From a checkpoint of a small transformer trained on Wikipedia: LayerNorm before each block, tied embeddings.
MLP neurons of a small language model. Each row is named by its layer, matrix (up: input weights) and neuron, and shows model dimensions 341-436. Each number is 500 + 25 x the weight over its row's rms, rounded and kept within 0 to 999. Numbers have three digits each.
A block is one neuron, or neurons of one layer that tend to fire together. After each block is what it responds to, as a language model described it from the Wikipedia text at the highest values.

L5.up196:417493481491543460476479503492514503458480481490486538500484510518511497508464458521498512484495488495574504509507485517490498504517504497489489468528503505498449515517524517511506498500496524440521518504517464510459544480500527478484489519512492465517477569518522545484446475527512511488
L5.up315:513486535490524493496479496532501443510482508492510527494534504546538508468481480533510525517521499530554524526465478513511486509504502495456501482523494499503497532483525477490461553475509483511494461484517459473519497507464491469471519482503479482512498496457525490520488515520488452468
L5.up630:468542513520494512530492515485505504447487534467492484537546517504519483508478502509489517511515552508496504516491470501499550498475517512496495540498448499512496457523493504472496516535528504503495508456495502495471524490461485514479462510495509472527475511518478526536461510497447471493
L5.up783:478457508537500506489521512468481551506471509518495541491481483484472499493443507521538508480517482496513533528502515515538499510457500482472464495494492437506505485519495479464468540523507523462527527486492480500498492442491509489508515513515503459494504483513538481554504502505471543527
L5.up1294:434498491500512486518509513484530535494507521501501482496444523562477514489455478522512589438558489526456496488537519490525504465514471498533464513512478512559520492472534515484503489529475520496477501478502484473527499476486493480508516485487477496462467509515483569455491506434488515504
L5.up1607:500519535456504450454491530510527485538496515521483512511496499518480486473480452488483471485526442490501512452533480463508493500474483476519519506534481509482473537504478460481490510502490501502475529436530503477507538460470534495507538472496522500480454507506470505518513540503500475513
L5.up1946:493527498482525507488539480485521547502501511482472452547483517509458519494509520542499522448505525532481532483517484490531505496547533482520463516514468510494487515507508464470520438479541468455488475446476483521516487513473528502515530522499486463505431499504492510465526501499501528494
L5.up1985:515478504503517538455478509489474498514485540494458468498530527522511499473531466514536511507490513575490498443512505513538516499479504490538472513499470497535501496492496470487467501495534503522465487498527534495531506486472541509490504550506484492518477453523494479512467513493518476474
Clause subject after speech verbs. Subject pronouns or the word to that open a subordinate or reported clause after said, that, if, or an opening quote, such as said he, if I, prompted Qatar to.

L2.up196:547535476495484529503497524473481493512518473507501470465494484479530491472480505539506495441516455487481538491499476492537490522469477502513495512490498481465503512439472492463527524503470550539475448506505474463500481519499506478474533467453476462519519441501508517510515527462485483523
L2.up202:482502495544469500472504503505510455521490488449541455531544503460503481486477559470497498530532471507475497521558519524536548510503520539508460506517469482510457483501511530524501531514476521440462511514527493479482518464497530496502521495505480472432551466517533478513502522522469484495
L2.up815:505511573526493495535489499499502489484487497473538503473476509472502467479528514520494478540517518513511472481518515486500462502486487489509497523523492536500479488493527532484518513501499567512527496489521527505468483503489520481480554509495485474467510518513448488476544486532501506486
L2.up1114:533483475518483507529487493477503534498490494520532506505527447546434487484465547500522508506493513523486531482485527503519502489523488501506481475522491488501508465525484490498484510501516540466482496489467480492515515493496485492519447521525488491513491458463529502461497494514500509485
Split word-start letters. Single-letter word-start pieces, mostly c, D, d, beginning a word the tokenizer splits, e.g. c|rippled, c|ylindrical, D|yer, plus other odd mid-word fragments.

L3.up469:539505533482491485501499485518481493476509542479500439490515511482487509507480492519487459505500502509491510509508519515517508453494545558507499512515546533511526541525493474486508501500485490495521514447475517487464479498519452484502566528525512489493515542498463520503470488507524471539
L3.up1021:506492476541509515494486490503543515477507529511486482466509516483502518477528526500532506485539505492530496508515524508533498473493525468513491492499498492516521540482500461521490515506466498513502499465495516511527461502472490483483522531523453520545499534509502545478472497454475551489
Middle digits of years. Inner digits of four-digit 20th-century years (the 9 in 1909 or 1997, the 8 in 1982), in dates, tables and citations.

L2.up311:446484514491484478541488530507502509497495488484510534494491489504482572540512513500500491483507502514494550503493536520458451456495520502514486518508516543507500507548477508481473519484501469465555528519476524531447471507496492528479477497549544494471470505507490512542444533486477483490
L2.up1684:456503492517497503481525497447505481471434477490496499495490546502512502493517551526498480527491513516530523474461526519520455475513471536476499496524512534510500522514521489499460430474493476558527523500467521519489535533547511477475505495497520545498501500488508501496455480522499450442
L2.up1811:512459517482483524476492474541504498516500485500521504520504486473476522556481478500511482509506474510549466503485491508483491496447496496530449510519486495522485502552446510488516457493480470536491471477520523535478481512518511492506479516519512475539487477493508505515493482497511455505
L2.up2507:509461472465499548501479534539492488488476473477499519489469479498481525505511521516495527519470438482478511502481489518495522531566433519475492455503528516494457499503463524478536518498504536531547519499530509477536470512541545517517492501552518493521495555511467490515476504496510491485
Country names and demonyms. Final token or suffix completing a country, nationality or place name, such as Roman-ian, Pakist-ani, United States, British, Israel.

L3.up208:495466495473501485497513488511537494528489512495521530493510488501509476491487480525512521510468465486522520537527528452513517499505494481459447487562492511485499475556474498500503519486461512529506489477512494452509533487478473493505528475471487494472463501493507501477505504508504470499
L3.up352:510512494497467532482492474464501477486531483528496498473526482493523534468558485476495523512494487463452494539499522525521479455476511480460482464531504508508487475530493514485472543494480506518550501491466492482497546528495462502480540483455504518457520501527503490493518514483538458489
Early words in titles. Tokens just inside a quoted or listed title, song, film or phrase, often its second word or piece, such as You 'Made' Me, 'I' Try, City 'of' Toys.

L5.up206:479506489508482483547514539495454520488516520507494555516504495511542498501489502481517460518551506577483477495519526502516521459514498506462525515535512468515537512501461495511530494507534463501552500538530493491490499483449501505443504498515468525507545510499502505497523486526474497440
L5.up354:486490526493498454480482513490517517525474506502517475460511538492525505489462495482480496493501492532517524477495511509515524535480494512490457491477466500487480523520498475460501512500452522496533523456455491516509501514445484468475503560519459498489518506528496544544535456499476502509
L5.up540:553502494557533483496497530510480515460444475442515504519512492542491494475500511533545492461496521526512496453463461446478498489485541515478503530515449528471529520497558450540520536494463478487542532519452532498464492525505527469511539525514485495489545515484509527469544509490494487461
L5.up871:505485491523512531540489514519519495506462524490498500495540503478516444469493517498565508482492573495543469499459488502435462496463536478488504520520478536520480527515488551574513493485479495514548505469507465547476506475517526461505503512494491491433466483517490542483524510462471490505
L5.up1577:527504503532508471508489484543457523463497508494501509500470512473480527493517511494531451466488525505508484503466463494517494513533541510475532492516475524498486566516443468502487515498500478533497486504460509500479469476495487492515507525503513500493512493498503445505515514495498487507
L5.up1747:481484478493485499507538447502535476484470474482494509498559497527507486503502487521511466477507473477542511469530508491538503534488506500472532501514495472507479474487510460546493497472486457522517471532485504521505494490494523500454543490548524491481474505487530536498492521477437533510
L5.up2229:508464504466480466503483509443491518499505538541492482479503469491513499566502569507491483502474504523492476525486481476542506550515468521504486487450469461482475498508496488525487479430489465501503534516501473535481492490485523518510496543486492522514483455542461505512499506498526491509
L5.up2257:503532492487496491531517504487496490505457544500473503537499496464513515486456471531510503473528504515495507457540489484493518499500478529530512518499499511531490482492492518530501473544517490544481495499516506506492460478528509504472501501431557498498491528500475483520454517525485514553
Digits in sequential numbers. Digits inside years and row or list numbers in tables and references, mostly the second digit, as in 2021, 2010–11, 1951; occasionally a name-initial N.

L5.up505:512496480510568499511495520503480512507544513531448480523547472521492502525504482478560503498534450482446512481509491516497510528547514518494515511518502500500519522520500498511503476559516546451510540478500520489482466528527454472532449491485522526545537492539529516534504500520511477504
L5.up691:535494540495504506502473509473523472469530459519505482484488492469536525479489478466510520527497468509507493466531498489514500550443461523513506513544499507474522501499516506501488479504459520505484493498562496483491530504512513508491556511501525563512523485549501490494460498498531484473
L5.up1014:531483518502522536456518510506504486510453473514496460469466493482499475508493504477498525449486518438498484513491509525471517511538507475490510526528482501482508495483522481490510512481498478488486488498510511513483492499474433481494505520452507547508547452533544520530482486506472520478
L5.up1093:472488478492472490514495494558479507490495516466512488519515494487479502541513488500489467504520451483503513460486454465511470488505465540512500529534541529501454498498512512517492517533496491526521467502497492504506551521502466530512513499487462567519568495526551491488483537534494499517
L5.up1552:535508457552527508474509496459510518497507563502466505496526514469523543497487528507494505558527465511506501473490510511554490449492485484486504510513485471486470513483562542496465499539543474466479517499514510489473464528525461498504496498484511529509479483511530509504481477490504512512
L5.up2235:498506529494547497496491515473492521503503535497475540536535513467487499503496539458466456481459451550514462508521532508461560505479498550523503516554464501513486471483497460474473537507490534472499478494505548522515517458498530507529499496464522489493520504524523510484512482532498466530
L5.up2309:453507502497502523499529516506507492488501537437485468553555508499514497483511489493569488498503515477499490548503535471472477515464520522496519551467516550499472479486494497494516552512473474505436527497472513460501468508510499482468510496530499548506497493501524528517472520490519474492
L5.up2506:527458517505499508542499514555499488463457464475469517529507451467476467490497497457479499488488549482525499494508481548477497501499516502541468500470489471529521491463504512532527514495505476480510527491490526497441511507519493498495498500518474482507521497514470495469480496494517540488
Number or D word-start. Word-initial space before a number (years, quantities, table figures) or a capital D starting a name, e.g. 1978, 300, Doha, D.C.

L2.up224:519484485513485513479489529495507497496541534458489493550464490473608485480485510456515508483476506444476527491527483530465479472561465518494454524549533513504550501488536494488495488512511465455527523509478529520442531511496520528443539554511524490510542453479480487493484548509498531529
L2.up1207:519478520497510501491509489523488514475489503511485550512496494535517477526488464475472506545490483538501497454539460507533517510500528523466552448518493509502470475514546508481487494506463507534512513467487543479460505540546470501511513472464516497502544545509506540473534516511498484489
L2.up1288:484479527504452520510505458501507531519484519508504486496472577487521481529487498497478524429514519496475555472521461505469492522486503545516524530509519513478517492486498523497506467511504492478519536485488506518502523497481504541520524465488489527469496520471506468478460486503507507485
L2.up2199:474499489485500473476519479471521508469524493516515496491480519513455496523525487514526473497480496511487543509520443554519514515515496537480499523519513529524479521489513456505472474487474497508518497497521547520442450483533496513521506519502499457463475510525480495479505524504512501483
Digits inside table numbers. Digits and decimal points in the middle of numbers in Wikipedia tables, mostly vote counts after a thousands comma (17,321; 8,348; 5.89%). Weaker on scattered word pieces.

L2.up884:443500515501499463506489476497456511524482500487499453500509513516460497496512513507496540487472519512454492459485509492516496474508460491527531512511479482485507527550486496483495434507474520478456568491497502509483488519539508471506520492527472490521508487461462500497501501528477485520
L2.up1035:487522545487509442505476526502511511537528520516510530490500489530461499500519493490490534547516517493484509486483489506476498497497485514546496509505543474501481532529492509485514458505494505469542470557470435487520483493487474486471525536482475451524504566491522469485541470492531467469
L2.up2010:462540471522532491486462510465481530507507557524484524526526489521471467479505494456449550494548488526490524490493500522537507492453462464523476461470508434505517526550500516487503506478469456547486479462530488522523472495498511471479492472456473451523474515512496518498519498504500519509
L2.up2459:492514505492501494500477503520495513491527519473499466451503521526480534500509486493473510499524452517505471453547475498499487500490514471515494534464535512483522501531521514492513469503491508498496503554531470504492488486538483453514493509452461434531502593523533514498540495491544527514
Clause subject nouns/pronouns. Subject of a subordinate or embedded clause, often a pronoun or plural noun after where, when, that, if or the, as in "where children", "when they", "that he".

L2.up214:505480485484498524504514485449503520487475457478519495495526482474503505511520483490468481491492491447465490520525543484492484508508489451512487479483491530572461483483526483501509483476495510503441518502515537471489538543496455477508527507473534504512545498476575494488494475483500499425
L2.up541:470517513464507507530448483572497476488523482497525514528514526495488487504482535492446508522488489531489486462494505501517488497494499480505492471524532524479509525501496510502506442451481509479534501519487500506533522496536485506522536523509526497480509533513535512509517495508502481483
L2.up2163:469515476505552510503531512485531496475493459515466504493494485487536530500535481527508502530502503507477499509477503517505500475536529513471513518511548465481502486512548504477493467473534498501464500505468507501506496431492502493504487493522469465495526441523494497516494555497519512534
L2.up2549:479460507489524508518504515520507547487486464545484479492508490474492524526505516504524489507519476553482502508503482487530487477482483480499511509526554446537459499452492514507505516530508492489495499473518511505512456489485470520485523502525530519549513574526506533499501540477499514457
Date numbers after months. The space or first digits of the year or day number right after a month name in dates, e.g. 21 September 2023, July 27, early 1972.

L3.up79:518479504526519518454534497507491518470513537429492480455506484521492480507553524493498470507520474480517527520497487490490505495510488510530519489531462479504518501469527528450521517509488463512498549539496522535511521489512513490525482523507472496481488552537453494528523502494490517522
L3.up2458:509461511537498489554437533442511515502489514479519506499517488498532494494518489448523501499456460480539508474501509492483496468505464488444465491482567480496493532509566499479529488490475499469525508538548531509536493522517514509496513503496479492489511540517475525487513470457500534527
Digits after separators. The first digit after a thousands comma or decimal point in large figures like 220,000, 2,404,905, $62.26, plus some table pipe cells.

L3.up35:487492500484515512519499509488526505437498515536508469443470515504471490489513479526546530460482500500473481521462498499534464488515491490497471493480451491513485482514475482510501489534552517499467455513507479529488500510526488463484503505526521541474498527477507479550501483536463536480
L3.up2317:503508481498491501484491511468477488484479488434543521513490486476495527477547485511516476508537491517484556511483515477487483544513485477500483470541508500488447502534528494512472560503520540517502514466490488469469514496542460509507509483502507497480515510480516487510522496505509502532
Space before numbers. The bare space token just before a number starts, e.g. "for scrap 29 August", "career-best 15 goals", "Line 1"; occasionally mid-word pieces.

L3.up426:499531481462490458518466512501524475521502473470491486506476526511509460503507451472481505502520479462483479461479507523497483522530461488494506566541441511508475521527512540513525481490493508505494479464486537474485502464483493526496485501520516495487464507462498471479522517459473517485
L3.up1096:528496486487511537456514456501525462485499457475448541524538510509490490492529447484523475502513486463521500461492459459499487484559493465511516450480464464521447494502495490500492529496469512450494447501517531515521511567452480535506493527545518523546455504493519486528539529478545519478
Before an object phrase. Fires on the last token of a verb or governing preposition just before its object, e.g. research on, blamed for, facilitate, investigating.

L2.up336:491461522511490512515481435506514459509497511454492526525457553521518489526511528501510471513505460503474511465521473527484534519497526496485518520508484517479454489489508503489499521480502510517535525495504540491505533530508541486510513556526477525555513533436493496475451524489485492480
L2.up1323:522510485529487531515465470520531516516481513464501478531512543498543477490492461510498524521525524436507493488522561498493522499488535522504473535518488519516469507476516527538489492533501511506487508521531488540522508480497525510496454535515524471492527496514470499515503522477498485554
L2.up1431:538491503509473524515531470487525496527488487504503493495526511485469493501494489483435488512461505556512507516496541529539519493526502478489467488485510494482468549525491544532487533511568502455553461470506538477541497496479495493490504491494502558512440517463530475529486497499463522541
L2.up1850:522504548479482494520512498507540542490491504470515479549551509498468488495507500476495515490424470530521526505521487497511540496503495537500505480530509496513476513499512513464520478538544507507560509504510504513502523516495472501490491501464525479482452460499538480494494459462470568507
Word endings and articles. Suffixes that complete a word, such as -ly, -ous, -ically and -ased in similarly, disastrous, vertically, and the article a after in.

L5.up75:525546511503455517509523499465480487449498493519488520491521442504541539493495529495498519494491492484458489527492505561502530515480452522527479525531500557522533469510488488511480470464490480524542503496512463512517477507500519522494502511497522522500499521512504515495495488464506498440
L5.up110:495505491506509461486520495506463500520500516530546491528482481490511530511478507448506514508488457524498532512540473469484521487513492463522482508527496464523502494489489512466503472476476510508496540526470485514515455511482553550472530510474507475462463492541473520482489482482484485493
L5.up247:528488480502479498536479543509471480458552519439529438476505498496525519508470508497491497531476508494471467550526494520490496497492446512512499493497501457484488481553453527494496507503534522494496498482498504480488519482464525557507503548497489518490478498446503513471521492493515498542
L5.up537:483464461535477507465525531517438497521489471485452483499504489516555468527472458469500525491519464555505525521530479506498514490471481511507460508509471497516534508488509536496523504513462518463476506490474514475532529475505480520538479474496509521490475505476480474528514519511545483492
L5.up699:481460449530500478520551488511489519495490465466509499512529476507494449530470521497496502531489478508463503568533476504474488475525522493472471522455542496499526492479500479529505463431475459504530519474508525487519532503476512574509471521522549500530528499499506508513501495481495511526
L5.up823:489498505528494489520454508488484521513464493455542438467530483482506521487510495482497461468493491490480485547453492489473509515501511501500496513490467509537504506523449485515522508513459506518539484536519477477491477483507511545482522550491476498543522511539454470492502511477458488479
L5.up908:508463479495527513545479475512473488486485489473465478479506498568501491497493477458497514524479534509471562543474472499507508522485488493554503528524491525497528489482488498531502487458522498481503473494506499498492551493521583496492542517448485490516514485501513553535490468495487461527
L5.up1768:503514530459480529469523494531491480453506492487493508501538489492541503503483521484508499490476500479543516508515484525480480495492529491507487495535468465494505485514493460490524543466470491463497499503490565534500485560460544447506507586539527496494491480476511513520520519542529506509
Mid-number digits in tables. Digit tokens inside multi-digit numbers, mostly right after a thousands comma or decimal point, in table cells like 1,301, 27,205, 102.62, 2:20.